Weights of a small GPT-style language model, trained from scratch on English Wikipedia.
Size: 4 heads of 128, MLP 768 SwiGLU, 25.3M parameters.
Architecture: RMSNorm before each block, no biases in attention or MLP, untied embeddings.
Training: a variant of Adam for these matrices, 405M tokens, 6179 steps.
MLP neurons of a small language model. Each row is named by its layer, matrix (gate and up: input weights; down: output weights) and neuron, and shows model dimensions 144-271. Each number is 128 + 24 x the weight over its row's rms, rounded and kept within 0 to 255. A neuron's up and down rows have the sign that makes its largest values positive.
After each neuron's rows, "fires before" lists the tokens most often just after its 100 highest values on Wikipedia text that the model never trained on; "fires on" lists the tokens most often at its 100 highest values on Wikipedia text that the model never trained on. A number after a token or word is its count.

L9.gate591 [130 141 155 126 101 181 125 148 115 108 106 119 115 118 123 115 148 125 110 122 151 124 105 141 131 147  95  98 127 170 103  73  76 101 153 106 153 141 120 147 107 160 151 134 134 142 135 130 150 133 134 148 188 129 173 160  57 156 129 123 122 164 102  92 128 119 131  95  99 119 102 103 149  81 118 155 152 108 123 109 103 133 106 126  85  97 117 130 133 127 113 156 166 127 125 158  84 121  96 125 103 136 120 131 118 160 111 109 114 115 132 100 153 134 149 126 113 146 118 137 151 152 168 107 133 117 107 167]
L9.up591 [138 156 145  89  39 138  99 130 120 141  75 180 110 130 127 142 122 139 133 112 135 138 138 131 125 104 122 118 142 102 119 131 153  81 136 112 153  98 123 121 118 117 170 136 110  97 117  89 162 138 127 132  87  94 128  79  97 105 158 124  87 150 126 110 141 132 130 166 129  97 108 121 154 152 134  84 158 119 159 126 113 119 131 134  93  83 157 109 113 183 123 137 158 116 123 130  67 103 130  92 120 133  91 134 107 129 133 150 133 103  98 117 151 111 110 132 137 118  69 115 158 119 107 148 139 133 125 130]
L9.down591 [146 128 159 117 117 128 102 155 114 144 105 146 121 142 147 110 136 105 154  94  76 173 106 118 150  92 119 173 114 160 157  95 123 165 145 122  91 140 126 112 136 157 130 140 153 138 161 134 158 183 126 131 145 116 124 161 151 176 131  94 126 122 108 102 174 158 134 152 116 105  96 151 146 136 112 100 147 139 124 125 120 155 108 106 147 130 154  92  86 144 152 148 157 127 149 123 123  96 120  91 110 135 129 160  74  91 108  96 131  75  69 131 142 137 115 149 149 128 135 149 123 128  85 124 148 127 133 126]
fires before: "3" 39, "2" 33, "4" 11, "5" 9, "6" 4
fires on: " " 51, "1" 14, "2" 10, "0" 10, "7" 4

L3.gate503 [136 118 115 127 157 121 148 110 142 147 105 121 162 171 182  99 136 117 115 120  94 118 124 168 170 141 185 149  88 127 130 124 123  98 137 117 122 134 107  86 140  65 122 135 177 116 119 120 167 189 159 122 129 143 108 114 118 166 150 108 143 146 113 163 105 164 146 123 167  92  98 139 135 132  89 187  93 138 113 119 171 120 139 159 176 126 128 166 153  98 131 125 112 128 138 131 136  76 129 110 149 127  94 127 109 161 109 105 115 136 148  85 163 114 148 117 115  55 146 117 187 103 108 160 125 137 149 171]
L3.up503 [134  91 151 107 149 162 133 151 123 119 130 125 128  85 148 105 139 156 126 102 164 169 138 192 186 104 122 137 175 153 114 100 123 143 148 153 101 147 145 152 100 131 102 131 113 133 194 103 119 114 130 141 171  90 117  90 126 108 177 109 147 123 170 127 108 113 132 105 169 117 137 189  85 131 169 124 164 116 143 160 147 115 144 140 102 107 117  88 141 125 150 132 128 143 129 129 115 165  98 114 126 174 152 111 121 144 132 140 141 143 115 100 133 138 151 161 128 129 139 156 161 125 141 118 129 117 158 140]
L3.down503 [129 150 147 130 128 125 119 100 128 112 148 153 134 125 141 107 115 139 118 126 144 132 108 143 174 152 200 138 126  91 180 117 137 121  87 152 122 121 128 108  97  70 178 111 135 151 136 158 160 103 110 135  97 150 150  98  85 157 120  57 135 118 131 134 125 149 133 109  95  96 116 145  87 120 100 161 129 129 137 156 141 113 115 153 137 144 138 129 157 117 158 173 101 165 126 149 154  92 129 107 136 141 115 105 109  99  99 124 131 132 155 127 161 101 151 184 112 127 112 168 188 107 131 129 145  92 147 179]
fires before: "0" 24, "1" 23, "2" 21, "ly" 4
fires on: "0" 72, " public" 19, "9" 4

L10.gate57 [109 127 111 135 168 124 150 130 142 140 135  80 115 137 119 105 145 142 106 126 114 104 137 130 148 114  93 139 126 163 142 134 130 168 118 143 162 130 101 133 133 114  88 153 112 146 114 120 165 136 153  95 179  97 138 113  85  89  93 138 150  76 132 111 116 140 157 109 119 173  80 198  79 111 124 182 135 118 103 144 147 129 127 108 132 113  67 127 144 113 123 122  92 126 108 138 142 138 103 109 131 123  89 168 111 137 125  94 155  99 106  97 133 172 111 129 131 142 144  94 127 133 105 136 119 124 102 158]
L10.up57 [126 144 148 121 163  86 188 146  76 147 113 146 123 158 102 184 110 104 175 126 131 104 138  99 129 109 163  94 132 124 121 139 145 118 141 142 156 159 109 151 122  90 124 116 141 129 102 151 157 138 150 119 145 173 100 109 147 114 107 146 125 157 136 167 109 162 144 139 123 113 123 138 144 140 174 146 139 109 126 122 134  76 146  92 114 115 111 158 138 125 114 132 105 160 154 138 125 142 129 214  97 124 128 159 112 134 118  97 126 159 118 133 105 151 150 114 173 131 167 162 122 120 139 145 136 145 159 167]
L10.down57 [118 140 106 142 182 101 105 155 139 122 189 103 142  90 104 140 131 112 131 125 156 132  61 156 114 117 130 127 127 123 123  94 137 148 145 162 108 123 122 125  97 147 128 118 117 156 152 134 142 160 108  95  83 115 128  93 101 114  89 128 150 161 105 158  90 176 131  88 114 137 128  97 109 144 131 122 129 146 150 146 111 130 130 125 129 170 143 115 135  85 161  75 109 156 113  95 173  92 130 122 133 124 147 143 110 107  92 135 116 167 124 122 129 103 116 148 108 138 156 145 114 106 136 125 122 119 143 114]
fires before: "0" 57, "1" 35, "2" 4
fires on: "0" 45, "1" 16, "2" 10, ":" 6, "9" 5, "5" 4

L10.gate226 [144 118 139 133 112  94 172 154 121 125 101 176 146 123 181  85 105  75 144 148 142 144 125 154 132 116 136 158 101  98 102 110 130 104  87 120 106 154 125 104 147 134 134 126 126 137 177  92 131 111 170 118 142 111 137 118 121 154 139 122 173 137 123 109 166 136 120 173 160  98  96 153 153 135 114 121 121 116 163 145 142 137 145 130 116 152 135 144 169 113  97 137 128 129 117 130  84 147 131 105 122 164 118 128 127 117 148 135 127  66 142 108 103 107  91 108 146 100 139  79 151  70 161 128 107 131 101 121]
L10.up226 [119 123 123  94 115 110 175 167 126 155 115 163  88 146 172 149 154 148 152  97 114 118 151 147 133  73 146 128 136 120  84 172 120 133 163 128 145 161 137 164 159 111  88 184  74 144 136 144 125  77 138 167 129 130 114 142 105 129  98 177 148 101 135 125 150 118 131 118 140 128 178 113 121 118  97 127  93 135 145 143 118  93 142 179 122 154 113 119 137 174 143 116 153  94 108 130 129 122 118 130 100 119 172 161 155 167 140 139 124 110 134 119 149 138 133 126 110 131 147 154  96 133 125 126 101 108 125 161]
L10.down226 [117 113 147 158 135 142 116 124 103  84 134 160 135 101 162 124 102  85 150 144 130 120 155 114 132 132  95 134 146 111 142 180 126  93 140 144 140 154 157  62  97  95 123 104 109  92 163 163 133 142 155 162 121 133 112 128  36  59 139 133 156  98 119 162 142 126 154  98 172 132 141 126  68  95  79 124 124  96 133 112 134 132 144 150 129 131  96 135 173  94 103 138 117  90 105 117 126 143 138 116  99 128 127 116 123 108 134 130  97 125 133 137 139 126 147 115 139 120  97 120 129 148 105  98 101  93 106  75]
fires before: "1" 21, "change" 11, "ecutive" 8, "p" 7, "2" 6, "hib" 4
fires on: "0" 27, " ex" 26, " Ex" 17, " His" 5, " Pro" 5, "ex" 4

L9.gate672 [110 132  95 107 115 110 128 123 118 147  88 151 159  54 180 134 142 133 115 150 104 155 132 132 105  93 155  94 102 130 146 132 110 109 154 115 128 103 115 124  93 127 119 118 113  95 123 131 125 147 197 126 142 110 145 136  78 150 158 129 129 110 121 142 163 118 118 143 130 163 109 117 156 126 124 130 115 138 158 154 125 130 118 118 109 140  98 130 180 118 143 148 143  59 146 116 182  99 105 148 117 139 110 180 162 127 119 156 111 140 165  75 125  91  82 176  82 146 159 136 121 117 128 139 147 118 100 131]
L9.up672 [119 123 153 120 155 127  93 114 105 102 123 104 145 115 147 125 130 132 121 145 187 139 132 132  87 146 112 134  99  92 155 119  77 130 124 134 140 117 144 121 127 154 109 107  87  96 109 116 142 161 131 122 158 123 104  97 122 117 118 107 148 110 117 116  96 157 109  86 109 164 123  90 134 108 110 105 122 147 129 120  89 116 134 158 106 128 123 147 111 131 136 168 108  96 111 173 139 167  79 101 157 112 137 102 115 129 119 127 175 109  99  97 162 114  93 117 109 109 116 167 129 103  95 158 108 132 110  91]
L9.down672 [152 124 144 105 147 130 118 110 136 144 162 106 132  69 139 125 114 108 132 125 147 115 166 160  63  99  97 124 130 139 152 119 145  82 139  90 110 127  95 140 193 150 136 132 108 131 153 113 139 151 112 124 118 141 108 119 155 166 153 147 166 105 124 160 153 151 102 158 132 100  91 103 142 100 144 128 140 139 128 124  84 146 136 123 177  75  87 126 114 136 108 162 152 142 117 130 120 130 100 149  96 100 134 146  99 156 128 112 137 133  79 140 160 164 122 145 133 143 139 143 147 125 120 130 143 130 140 116]
fires before: "1" 14, "0" 12, " -" 12, "-" 9, "3" 8, " the" 6
fires on: " " 34, "1" 13, "0" 12, "-" 9, "3" 8, " with" 6

L10.gate679 [141 142 115  91 127 136 117 128 140  57 116 116 135 137 138 128 107 112 119 114 147  89 125 118 134 125 156 153 110 153 112 139 114 154 147 168 148 105 178 155 116 123 141 112 114 141 165 135  94 141 124 166 168 132 107 128 104 130 130 141 140 106 124 155 134 108 139 167 122 119 104 196 141 124 101 153 177 145 127  66 126 167 181 120 125 153 142 100 121 136 145 139 148 160 119 116  95 132  88 124  93 118 139 156 144 162 111 146 173  84 180 126 129 103 134 103 109 131 122  85 127  80 123 114 113 126 112 198]
L10.up679 [109  79 147  90  97 153 146 135 107 153 138  96 140  86 110 161 138 108 144 147  92 122 135 117 150  89 184 193 118 125  99 112 113  90  79 126  87 113 163 145 163 124 180 136 177  96 142 132 119 129 108 138 114 126 180 146 133 105 107  65 127 131 125 128 147 130 117 121 147 121 131 105 156 136 149 175 107 140 134 116 136 153 121 151 127 150 117 157 113 149 102 133 178  95 148 151 120 127 142 132 158 117 129  88  90 119 137 130  99 109 101 133 147 123 111 113  96 123 141  99 126 116 136 110 111 105 132 113]
L10.down679 [132 142 141 118 101 163 133 128 148 139 137 171 144 100 131 133 130 115 115 152 140 117  90  92 136 119  60 122 190 121 158 121 133 142 134 129 156 107 112 191 150 130 158 142 121 114 134 142 161 125 121 128 161 149 109 150  66 132 103 161 106 180 159 118 112 121 131 134 120 120 134 134 121 157 148 125 103 109 124 139 102 141 120 147 117 108 140  89 129 119 133 132 139 115  90 144 167 138 145 105 118 110 144 128 142 149 112 138 169 110 108 131  89 158 148 146 160 165 130 100 120 117 141 124 138 123 159 165]
fires before: "7" 13, "6" 12, "8" 11, "9" 10, "2" 9, "4" 8
fires on: "9" 58, " M" 16, "0" 10, "8" 4, "1" 4

L3.gate562 [123 121 144 123 132 119 162 154 144 136 135 125 135 192 106 122 112  90 187 111 173 102  83 157 141 154 117 124 155 119 163  96 113 140 108 130 110 171 153 155 141 140 111 110 102 150 111 164 111 115 144 169 155 132 113  85 134 135 118 130 134 141  84 127 129 154 136 132 139  89 104 114  96 125 134 172 158 113  91 138 150 146  79 119 116 103 154 141 129  96 119 124  90 111 113 148 123 143 114 107 166 118  67 126 112 115  91 131 102 136  82 107  94 107 162 142 126 114 128 105 143 168 155 117 143 140 150 113]
L3.up562 [136  95 159 130 209 158 134 141 134 118 143  78 131 120  77 138 123 151 146 139 111 129 101 147 158 137 148 133 113 134  96 127  83 119 145 151 143 136 153 113 123 195 134 134 174 122 124 133  99 125 145 168 157 102 158 114 122 158 129 118 158 136 139 111 115 121 111 143  97 111 156 106  85 116 117  92 122 138 143 172 134 135 143 133 103 128 122 135 100 153 115 150 124 130 142 102  85 114 135 157 126 135 117 139 174 107 110  77 143 163 116 119  87 152 120 141 103 125 140 113 140 108 127 123 118 104  98  98]
L3.down562 [159 131 135 136 109 133 126  94 115 123 175 118 140 140 135 123 175  84 111 149 115 124 120 144 125 128 112 155 101 108 112 178 124 150 142 137 133 128 149 145 140 111 126 132 121 112 133 147 135  95  84 154 135 157 103 113 141  83 146 139  74 152 148 106  75 179 108 150 113 120 131 151 123 141 100 136 119 122 154 100 109 131 134 176 107 119 125  98  95 107 128  87 118 124 119 134 102 123 117 105  85 122 125 124 123 127 126 121  86 133 167 121 155 142 114 150 138 119 123 113 147 143  93 147 129 137  85 137]
fires before: "1" 29, "0" 18, "2" 15, "s" 6, "ing" 4
fires on: "0" 62, "ind" 10, "ong" 5, " station" 4, " various" 4

L10.gate28 [114 188 130 139  92  94  80 149 129 140 121 116 142 132 137 138 131 128 145 155 148 150 110 114 123 158 125 110 115 143 117 145  95 107 157 117 184 162 122 117 130  93 125 155 147 107 123 126 128 139 129 125 165  86 120 140 117 140 111 164 118 156 139  86 129 153 126 108 103 151 134 149  99 130 159 124 142 122 129 153 167 172 171 114 121 151 101  92 134  92 121 104 117 160 129 134 152 126 127 100 105 150 134 153 153 134 102 134 137 160 135 129 150 129 142 149 165 134 144 133 125 149 106 136 120 128 208 111]
L10.up28 [169 113 160 167 134 144 127 100 163 121 141 114 119 101 124 136 163 147 119 104 136 149 163 117 129  97 115 153  88 173 108 152 130 139  99 185  98 137 123 124 110 132  81 125 149 114 142 122 131 118 124 131 120 137 126 117 100 167 108  92 147 107  71 130  91 122 148 151 123 114 160 134  98 127 104 128 143  94 103 126 132 164 127 139 132 116 155 127 129 146 118 160 175 106 123 146 138 147 151 159 118 100 108 125  92 134 139 148 131 128 109 144 118 151  69 119  89 157 109 137  88  83 111  90  92 129 134 105]
L10.down28 [117 150 138 141 127 173 174  97 108 132 125 163 105 154 169 157 129 117 100 170  91 128 142 142  83 115 113 115 120 118 115 107 147 157 125 127 131 147 120  86  82 132 131  92 111 124 124 122 131  96  91 150 122 113 129 105 155 124 114 143 136 143 130 142 151 190 121 113 129 119 109 146 120 171 120 164 130 164 135 115  96 119 112 114 153 126 144 112 148 120 125  77 110 152 126 122 154 179 140 127 105 156 175 112 163 159 128 133  94 114  91 131 136 163 120 131 133 104 110 155 137 150 144 141 149  81 142 126]
fires before: "8" 39, "1" 25, "7" 11, "ab" 6, "9" 5
fires on: " " 29, "–" 19, "1" 8, "7" 8, "2" 7, "ar" 6

L10.gate691 [131 168 121 162 148 130 104  77 142 129 178  84 121 140  82 133 131 118 138 164 144 103 129 135 104 115 160 126 115 114  87 111 115  84 139 192 142 143  94 123 119 116 109 110 111 120 182  96 106 157 127 113 146 141  98 106 139 135 121 150 135 132 141  91 123 119 130 122  99 115 146 191 126 137 128 127 140 153 117  99 128 138 144 113 176 118 141 143  89 115 114 129 131 122  92 141  88 100 130 124  79 151 119 160  94 129 148 142 159 140  79 132 141 103 144 132 138 151 123 116  99 149 150 134  78 161 140 156]
L10.up691 [131 142 126 114 154 148 124 131 146 129 148 158 124 102 129  98 130 121 138 144 137 141 150 121 127 102 189 139 125 143 158 115 144 121 120 185 164 119 112 161 125  75  77 133 128 120 149 113  98 146 160 152 108 123 135 172 130 156  99 116 112  92 121 137 127 145  94 157 192 137 113 185 131 104  93 105 156 172 140  81 108 171 145 132 158 145 138 102 135  87 140  74 152 110 172 141 143 120 113 155 124 195  79 160 129  99  70 135 158 137 134  81 133 112 104 115 132 173 179 135 139 110  70 132 176 134 163 111]
L10.down691 [115 138 122  99 144 126 119 145 133 136 143  95 131 190 152 138  97 125 141  91 147 117 123 106  86 164  93 105 148 129 141 142 152 131 142 123 119 155 108 148 116 145 103 117 109 113  84 124 125 126 100 148 151 149 115 139 255  85 156 139 132 124 119 109 112 151 132 120 101 115 142  86 106 108 138 142 116 223 111 119 144  86 163 122 122 121 104 106 140  89 144 149 109 141 151 138 154 138 158 135 128 140 123 127 105 177 103 152 115 168 134 143 160 163  76 145 106 135 111 122 136 163 143 147 156 173 117 110]
fires before: " " 38, " the" 12
fires on: " of" 30, " /" 26, " from" 8, "," 6, ":" 4

L9.gate419 [116 131 145 121 134 102 113 148  90 144 142 149 133 126 137 147  97  79 121 111 127  97 152 124 132 109 123 107  82 130 104 135 130 125 125 156 118 133 196 115 125  87 125  95 122 139 145 113 138 151 125 108 178 122 146 159  90 185 151 145 116 123 117 113 117 118 108 112 152 126  89 137  98 104 169 133 139 101 131  95 110 159 154 131 119 112 121 136  87 126 128 121 122 134 153 144 123 127 136 136 122 115 116 164 110 124 124 131 157 111 127  91 131 132  90 141 144 117 137 149 132  77 137 145 105 134 131 174]
L9.up419 [145 161 121 122 143 106 133 154 155 150 162 107 106 133 116  88  86 111  91 113 118 134 105 131 132 125 147 129  65 148 103 172 114 141 111 130 125 144  92 149 128 117 110 151 133 137 162 172 158 162 130 162 162 145  90 105 133 134 112 136 130 144 153 113 102  92 107 161 160 146  82 159 115  80 149 157 112 117 111 161 113  79 139 143 147 145 180 138 149 133 146 121  84 118  88 156 137 121 137  95  77 137 122 103 106 161 125 104 136 126 128 102 118 136 166 126 105 144 167 112 123 145  79 149 116 167 123 185]
L9.down419 [156 128 141 135 148 119  98 122 127 135 147 145 148 115 161 140 136 141 181 133 136 100  94 148 128 116 140 138 165 129 162 166 173 145 173 119 114 113 152 143 111 146 140 143 120 153 150 106 156 144 180 122 171 133 162 139 241 144 120 151 108 117 143  84 150  70 146 148  93 150  89  85 143 123 143 139 136 165 121  87 120 102 135 113 123  84 180 130 120 130 115 128 138 153 110 107 170 148 117 127 140 157 149 150 117 131 122 123 145 134 153 137 132 171 140  96 136 179 102 118  90 144 132 107 119 154 130 115]
fires before: "0" 28, "1" 19, "2" 15, "nam" 4, "s" 4, " " 4
fires on: "0" 48, " " 12, "on" 9, "-" 6, "duct" 4

L10.gate485 [211 140 123 101  72 152 100 118 108 119 139 132 133 140 126  86 170 105 112 128 113 161 135 142 127 155 123 160 118 101 134 113  80 139  83 136 117 192 138 129 140  62 136 112  88  92 170 121 114 148 140 142 166 128 132 131 126 138 130  98 119 113 136 123 172 146 153 133 100 124 116  87 134 111 145 164 100 100 178 103 130 177 134 149 178 191 136 128 158 127 124 138 132  87  97 110  99 157 129 135  89  69 131 132 126  96 126  93 139 140 107 137 169 113 143 123 140 116 158 110 121 148 114 140 110 153  98 122]
L10.up485 [154 132 136 113 180 152 111 113 125 115 112 134 143 182 101 100 176 121 129  97 102 101 116 132 115 138 109 136 115 154 122 139 135 169 149 178 120 117 152 185 150 151  87 155 116 140 140 128 105 136 158 124 133 134 143  85 135 139 124 150 102 156 118 196 119 126  75 111 144 142 116 131 145 160 110 122 155 130 147 127 130  98 179 149 158 156 119 124 160  93 184 160  96 159  64 129 131 105 127 123 143 140 114 125 137 137 113 127 127 111 158 109 115 136  90 123 114 130 134 163 176 185 102 111 107 124 126 136]
L10.down485 [142 117 136 138 128 134  90 145 116 101 121 103 149 150 104 162 128 153 133 136  87 103 176 130  96 110 144 111  94 146 140 116 110 136  95 132 127 110 153 167  90 165 165 121 147 143 139 117 124 153 121 137 122 181 163 171 125 126 106 117 125 118 137 128 113 106 135 132 137 109 129 104 138 105 127  91 156 141 121 109 150 110 144 101  92 113 151 152 125 131 121 149 147 113 139 113 111 135 123 136 142 173 102 158  82 108 164 116 124  99 134 111 149 126 129 116 148 103 133 126 159 122 121 169 159 150 148 107]
fires before: "0" 41, "9" 10, "1" 10, "2" 7
fires on: "0" 36, "2" 18, "1" 10

L9.gate47 [128 156 136 149 123 102 167 108 152 125 155 113 119 126 151 121 108 146 131 151 146 138 146 128 106 127  97 126 149 152 108 112 100 108 177 152 143 145  95 141 111 148 126  68 120 126 132 116 110 147 137 150 145 121 147 136  70 171 100 127  86 163 160 126 101 123 123  94 173 134 137 150 166  94 132 119 104  75 101 155 137  96 108 106 100 104  69 105 120 120 160 173 171 137 160 108 134  95  96 129 127 164 152 182 117 141 105  91 139 148 123 143  98 168 106 140 184 172 167 124 138 103 144 115 129  78 125  70]
L9.up47 [172 145 141 111  96 120 154 120 112 142 144  97 108 115 112 142 126 141  74 129 129 101 117 142 116 143 134 108 137 115 147 132 130 110  96 129 140 139 108 103  94 178 141  88 140 148 154 159 113 144 141 122 137 149  93 159 154 132 171  85 129 145 136 123 168 113 105 138  88 137 138 153  76 129 133 139 138 157  91 118 177 122  82 168 127 112  82 151 124 171 101  86 101 138 153 119 107 122 144 118 100 119 104 127  97 123  62 128 145 127 120 134 158 147 157 152 126 125 123 106 169 190 121 134  87 153 139 133]
L9.down47 [126  98 136 116 102 131 162  94 154  89 166 146 128 126 155 140 152 148  95 143  98 156 152 123 163  98 179 138 125 160 148 137 116 111  92 141 128 147 127 109 114 120 127 126 108 191 106  99 139 141 129  97 153 173 141 147  38 103 107 151 109 136 125 140 137 121 127  72 115  88 145 162 163 163  94 109 149 131 177 116 129 115 133 146 111 140 118 163  84 163 159 129 162 151 160 118 102 115 107 124 122 107 149 134 102 142 140 163 132 124 109 123 124  91 121 139 115 137 106 138 142 174 122 132 121 131 132 110]
fires before: "0" 31, "2" 22, "1" 14, ":" 7, "3" 5, "@" 4
fires on: " " 62, "2" 8, "-" 6, "3" 5, "0" 5

L10.gate520 [135  97 164 132  97 137 118 111 106 182  93 117 169 154 133 146 116 142 100 118 113 106 128 160 119 120 142 153 163 124 139 126 156 114 130 166 172 126 147 140 129 112 189  99  75 129 183 111  92 138 149 141 164 114 108 116 102 124 159 137  96 117 109 149 157 135 119 133 152 141 134  86 137 129 112 162 170 116 115 115 164 133 140 146 100  91 134 138 144 124 127 124 118 140 138 118 130 150 127 132 168 164 110 142 136 134 159 173 189 123 126 146 125 151 113 171 144 123 140 132 173 107  76 149 136 115 141 115]
L10.up520 [136 111  96 146 142 143 133 104 147 136 106 123 100 142 149  91 102 116 146 172 113  87  88 130 126 125 133 148  94 132 145 140 112 116 170  92 122 116 121  79 132 165 116  93  95 120 165  67 105  86 118 145 153 134  99 123 114 125 159 139 132  66 144  89 117  98 189 128 141 146 109 121  99  85 126 124  84  76 107  76 136 113  87 154 121 102 135 159 137 122 163  85 123 102 111 131 103 150 165 154 134 137 143 138 149 124 160 118 136 133 120 107 116  88  92 142 155 107 135 105 143 187 142 137 108 136 160 114]
L10.down520 [146 157 111 113 133 115 159  82 155 115 140 122 178 132  88 127 163 106 190 176 102 133 138 159  96 139 119 185 129 138 122 103 157 146 148 145 167 123  84 144 157 143 109 161 130 139 161 103 120 145 133 134 169 115 112  88 166  97 148  61 124 141  89 100 116 136 132 167 141 131  99 136 127 134 180 141 129 150  91  31 131 128  93 110 137 132 152 155  92 113 104 131  99 129 136 149 138 107 138 137 147  98 102 168 105 112 115 110 133 144 127 115 111 112 160 145 149 130 134 123 168 137 155 134 119 181 112 141]
fires before: "0" 51, "2" 6, "1" 5, "i" 4, "ast" 4
fires on: "2" 48, "B" 14, "0" 13, " W" 8, "C" 6, "W" 5

L3.gate250 [ 86 164 133 160 111 123 158 158 151 108 173  91 140 148 102 133 125  96  98 123 127 158  81  99 125 129 106  98 147 124 104 135  92 112 161 140 168 107  89 129  87 129 149  91 110 120 116 121  69 183 157 162 141  75 145 109  61 159 118  75 117 143 127 111 142 158  84 112 109 162 153  89 126 120 119 129 121 122 126 146 129 109 162 160 116 118 115 128 170 107 140 130 121 164 132 132 131 140 122 146 122 118  77 179 101 118 107 108 111 129 136 138 122 101 117 159 140  94 135 164 131 148 157 148 131 125 106  93]
L3.up250 [134 153 126 140 119  96 110 126 178 116 150 144 144 144 122 142 100 106 109  72 124 139  93 131 163 140 138  74 149 114 139  93 139 121 174 115 109 148  95 107 149  85 122  99 123 154 106 126  94 131 111 149 154  87 166 109 114 113  87  63  87 128 117 146 129 168  81  83 102 151 162 113 124 113 108 108  86 130 123 157  87 127 136 146  89 156 103 113 198 104 134 114 104 143 164  84 125  81 126 151 140 150 122 137  99 126 102  81 114  82 152 108 138 126 116 159 106  92 130 143 155 176 181 136 117 138  91  98]
L3.down250 [126 146 137 171 165 133 157 134 128 105 187 137 114  79 126 117  94 113 118 144  72 115  92 125 143 174 120 116 141  86 104 158  99 172 164  87 142 120 161  74 117 115 106 121 115 148 103 105 130 136 150 113 146 137 178 144 163 124 139 105 101 115 121 138  96  90 126 129 140 134 111 139 117 145 134 106 136 112 129 146 113  95 133 130 120  83 163 149 163 161 109 145 115 121 135 123 135 167 154 138 138 154 141 110 111  93 147 107 115 107 133  89 123  83 100 184  90 122 137 112  73 119 124 156  99 156 118 107]
fires before: " " 77, "," 12, "0" 4, "1" 4
fires on: "," 80, "3" 9, "8" 6

L10.gate91 [176 148  60  68 129  85  88 132 115  85  85 115 110  86 176 116 134 131  79 124 136 161 180 121 132 153 132 118 130  86 147 121 104 161 105 143 113 126  99 155 149 102 152 103 108 108 103 109  92 126 164 130 130 173 129  99  69 105 191  89 129 114 152 127 109 125 101 158 155 118 113 168 164  73 128 124 149 113 133 115 141 100 157 111 120  87  89 140 153 137 134 112 152  77 153 119 125 121 105 112  92 138 161 117 132 136 153 126  95 100 119 131 143 107 136 137 118 132 181 119  92  81 130 161 122 107 104 157]
L10.up91 [167 115 129 159  88 171 122 110 153 108 137 143 129  86 116  66 102 120 130  97 108  93 123 127 110 124 161 198 105 106 110 106 115 140 172 131 108 180 127  97 121 138 160 127  76  99 135 139 133 117  65  80 148 131 133 143  83 163 111 129 122 157 150 104 120 125 130 128 118  77 163 138  96 124 128 100 118  81 151 107 155 105 107 170 124 141 163 125  88 114 138 143  60 143 132  93 165 118 149 131 127 124  88 132 119 141 157 148 132  70 118 131 129 153 145 127 113 136 131 169 117 127  91 128 141  89 110  95]
L10.down91 [140 140 118 116 161 118 129 163  89  92 149 115 156 137 167 175 123 107 127 107 131 158 120 132  97 130 129 127 143 130 133 159 115 119 122 128 128  90 129 181 134 107 106 134 124 126 109 146 144 126  70  78 166 130 127 142 140 115 116 124 114 132  93 137 125 191 139 130 171 136 127  89 121 106 137 114 133 152 121 142 159  90  80 133 126 138 112 153  88 144 125 161 144 160 129 146 128 162 134 146 154  70 114 170 104 114 101 123 123 126 152 145 151 127 107  87 142 150 105  99 139 150 156 148 162 138 143 109]
fires before: "0" 54, "1" 19, "2" 7
fires on: " " 78, "2" 6, "_" 4

L7.gate278 [166 127  86 113 160 119 149 129 124 165  89 122 174  84 132 125 110 132 125 129 106 123 122 125 130 132 125 145 121 125 110 111 123 117 119 122 136 110 146 126 124 161 159 134  99 108 113 118 109  99 144 119 130 167 126 129 102 158 152 129 157 148  80 108 104 131 110 109 110 115  74 149 146 110 138 108 127 135 136 142 161 116 182 136 155 139 145  84 133 142 156  96 133 121 131 167 119 121 130 100 108 136 135 151 160  93 106 133 163 116 125 145 146 101 110 143 121 124 154 102 184 114 185 131 108 143 140 161]
L7.up278 [ 69 137 127 131  98 135  92 130 103 111 120 121  80 125 112 119 145 113 149 111  91 112  87 119 118 113 178 152 144 119  88 105 128 111 105 137 145 112 119 136 160 114 119 144 137  72 114 151 128 104 146 148 127 142  97  82 119 115  96 113 114 129 116 127 151 148 119 148 144 137 154 114 130 157 102 122 112 150 165 117 129 123 130 132 116 122 137 109 106 115 105 116 119 158 106 118 179 158 152 125  72 112  97  69 115 151  95 124  99 121 153 126 122 150 145  87 139 130 122  69 118 109 107 100 114 143 166 140]
L7.down278 [135 160  86 117 131  79 118 112 178 156  99 130 184  96 116 140 122 139 154 175 123 163 151 129 107 120 118 124 142 141 113 108 134 127 137 132 100 111 144  61  96 152 152 121 119 114 109 120 130 104 112  92 147  71 142 110 137 138  70 119 143 124 175 131 116 125 108 133 150 147 121 112 167 136 137 129 156 167 129 154 122 163 102 151 149  90 140 102 118 137 125 169 128 159 112 165 119 138 113 109  97 166 136 148  83 148 139 119 104 120 170 118 119 127 125 121 118  95 171 116 143 150 156 145  91 156 159 162]
fires before: "0" 21, "9" 18, "6" 12, "8" 9, "2" 9, "5" 9
fires on: "9" 31, "8" 21, "6" 14, "4" 10, "7" 9, "2" 8